{
  "num_hidden_layers": 12,
  "hidden_size": 320,
  "num_attention_heads": 5,
  "num_key_value_heads": 5,
  "head_dim": 64,
  "intermediate_size": 1600,
  "vocab_size": 8192,
  "hidden_act": "tanh_gelu",
  "norm": "layernorm",
  "norm_place": "pre",
  "norm_eps": 1e-05,
  "positions": "learned",
  "qk_norm": false,
  "attn_scale": 0.125,
  "bias": "all",
  "tie_word_embeddings": true,
  "parallel_block": false,
  "init": "normal",
  "init_std_qkv": 0.0287,
  "init_std_o": 0.00585,
  "init_std_up": 0.0287,
  "init_std_down": 0.00585,
  "init_out_by_depth": true,
  "optimizer": "muon",
  "learning_rate": 0.00763,
  "lr_mult_qkv": 0.5,
  "lr_mult_o": 4.0,
  "lr_mult_up": 0.757,
  "lr_mult_down": 3.0,
  "beta1": 0.95,
  "lr_head": 0.00381,
  "max_grad_norm": 2.0,
  "warmup_steps": 200,
  "schedule": "wsd",
  "decay_fraction": 0.927,
  "decay_shape": "linear",
  "final_lr_fraction": 0.0,
  "batch_tokens": 65536,
  "max_seq_len": 512,
  "doc_mask": true,
  "train_tokens": 315600000,
  "max_steps": 4816,
  "dataset": "wikipedia_en"
}
MLP neurons of a small language model. Each row is named by its layer, matrix (up: input weights) and neuron, and shows model dimensions 0-95. Each number is 128 + 24 x the weight over its row's rms, rounded and kept within 0 to 255. Numbers have three digits each.
After each neuron's rows, "fires in" lists the words (lower case) most often at its 100 highest values on Wikipedia text that the model never trained on; "fires after" lists the tokens most often just before its 100 highest values on Wikipedia text that the model never trained on. A number after a token or word is its count.

L8.up97:103092072153177091121167132140126117116155141132131108103131096124146134134134173071164124161116097140137121107165162123085169122142121145127126084106113182168133127126130151102137092140069109126105113118156104116144136160135114109128137137119141151150140100121139137121132090098083118143
fires in: "s" 71, "his" 20
fires after: "'" 70, " and" 4, " to" 4

L5.up438:130141151089182100112120129085155175130148129121150115123133135171149169131155141104165120124137166110122132143137173112087099138136164106115138101114109113149117098099128139094114112125080136141133101092102155132115153150136097141123169130129124169101104126131140180189185131115124087136
fires in: "the" 25, "their" 13, "his" 10, "its" 8, "another" 6
fires after: " The" 26, "," 19, " the" 9, " It" 8, " An" 6, " that" 6

L5.up1278:103136147089074101061126097150122152128106131125142079102097100160130117137111171160098099107108141114170087158099117107128155178145124126115100126119106141104098111115115154147116105151103104120164096130111147115163121133159101182151160134091115166110146136117086141078096156144120098131
fires in: "a" 66
fires after: "," 28, " and" 10, " as" 7, " with" 5

L7.up1404:122133130140158118151131121107153145116093113151132152105136121151162114130132135118106154150195173150139136105176145174088081108172124168117114137119147099129152132159124177108130103140087116132148133149127134133125097105114165153178149139108108080158098131117126112125182133131123125106
fires in: "0" 49, "intercontinental" 5
fires after: " " 49, "an" 5, "tin" 4, " San" 4

L4.up405:137150119092159140108142140115146136152143136110139095136182087165171084151118115126138137175152124111150091149134153142182121120132143092124138112149109119101116143126154128092106126111114122075124119153198119149110118091103116108108105126116147089128111110101118129127130147068099114112
fires in: "s" 37, "the" 23, "other" 8, "his" 6, "various" 4, "this" 4
fires after: "'" 37, " during" 14, " in" 11, " of" 4

L5.up1294:161172122109095135129156096116135143151102140171155128089148124166129106162138178148143105134171146110115124130132109127137126087132110096129107145132138112121089099123112123106139104099121174152144157184117110099172113086078110156117125169128090141141110103131141105178145148130104149090
fires in: "the" 29, "early" 13, "this" 8, "same" 5, "late" 5, "first" 4
fires after: " in" 38, " the" 25, " throughout" 4

L4.up1041:144084119094114119137088145127149145171160157121127137132122134134157134125130150131150149182132116100146125098123147120110141139136116129180114128140130113172121103077135152089093102130111094074171100175126111125157159119111077136111135129115130120138146145106118115131119148112101112147
fires in: "of" 69, "the" 6, "only" 5
fires after: " the" 14, " The" 10, " use" 9, " construction" 8, " development" 6, " presence" 4

L7.up570:161154141139063081069109111089110150089159161144149126130096119140158107102138166117138119103091178109133128085136127153077154104117138104131143141138127162137085113128142110065126142095130191137154142108155108131150126155162124146132171149118142143126117120148149115142140150096128082120
fires in: "the" 26, "became" 16, "also" 11, "is" 6, "as" 5, "now" 5
fires after: " is" 24, " was" 19, " are" 7

L5.up1405:117121137148107134116109121134118128149123118129165137144128124124084122111148129105104154075126130094163114124144137108145172125134120110106135143110096120163152100153124098132147160132159120149125103142188132102136127067110176105158136142095071124186119123079118079118137118099118105125
fires in: "0" 72, "a" 6
fires after: " " 77, "-" 5, "–" 4

L5.up1458:118119136111137102113165137097117178106135135083123136131090147159158100119153146147131097123111074119129142161126100071133136148149092112125145091114121139158120125104106165116134123117106120149162145104150117115127142103134138115182143116129118123160130129106159140153164134089105137100
fires in: "in" 47, "as" 21, "at" 8, "with" 4
fires after: "." 78, "," 6, "\"." 4

L4.up362:162148117129150114122108147156114085148133146130144091079176133146107153126153166163068149091108104130129125093141102152105147185149125138150130165126095129156115136088139140140093097110124146115124132156095147153127144144101141161123139109119110143172115118129138164138130097107111118109
fires in: "of" 30, "2011" 13, "2021" 8, "2012" 6, "2013" 5
fires after: "1" 23, " one" 18, "0" 18, "2" 16

L4.up1027:092181123151134129112120150129135160122140132136129175139156120122172139098100101118135099169123137111140113136142120112096099162220095147115117098100169142106116127124125168085133094125137112131129154126141115134120142116098146122123126105159141171131095086139152170140162134126134108130
fires in: "the" 41, "s" 20, "its" 9
fires after: "'" 22, " \"" 12, " (" 11, " It" 11, "\n" 9, "—" 5

L4.up521:124129144122134128131141114127137122135128137101137046105146141154130124129131122109127118110161128082147107154141179164104116139178135131098134123102148117146111099096160125106088110144132109129103110140151147166098133122115168161147148114147147154098133115134108142155154103135119146128
fires in: "s" 71, "its" 6, "very" 4
fires after: "'" 72, " It" 7, " a" 5

L5.up555:102119126095120152176105157118120161184132123110127080129168114095136087159145175119148126122087082094126114096144158113101139118118138086140105135143128149120136158141149110151135131121078165082163154144109148139097109151122120181180113104140127111123142157152139157120082099133160122142
fires in: "a" 67, "an" 11, "professional" 5
fires after: " is" 31, " as" 23, " was" 15, " became" 6, " a" 4

L4.up131:102156135110101127132137158137126133159122143119159136114134141114138115108151122113122093114129114082115121145137161121110123115148160096114179154150156127137074108119153113099155152129121129139155181124110128170078094149131108108170178111089136170106120109116114113139122163129124127116
fires in: "a" 51, "new" 17
fires after: " as" 28, " a" 20, " an" 9, "," 8, " was" 7

L4.up933:135133136163114141108127145106125119176145134149164132121114090145096143129114162101168122135128144084120087118159141122125141097150115136093082130147132140126109135122150100134121146133186132120140128175108083121115139145126128146136123147130106117107112153114154106137147093143116097140
fires in: "only" 18, "also" 10, "now" 9, "a" 9, "most" 6
fires after: " is" 29, " the" 16, " are" 14, " were" 5, " was" 5, " " 4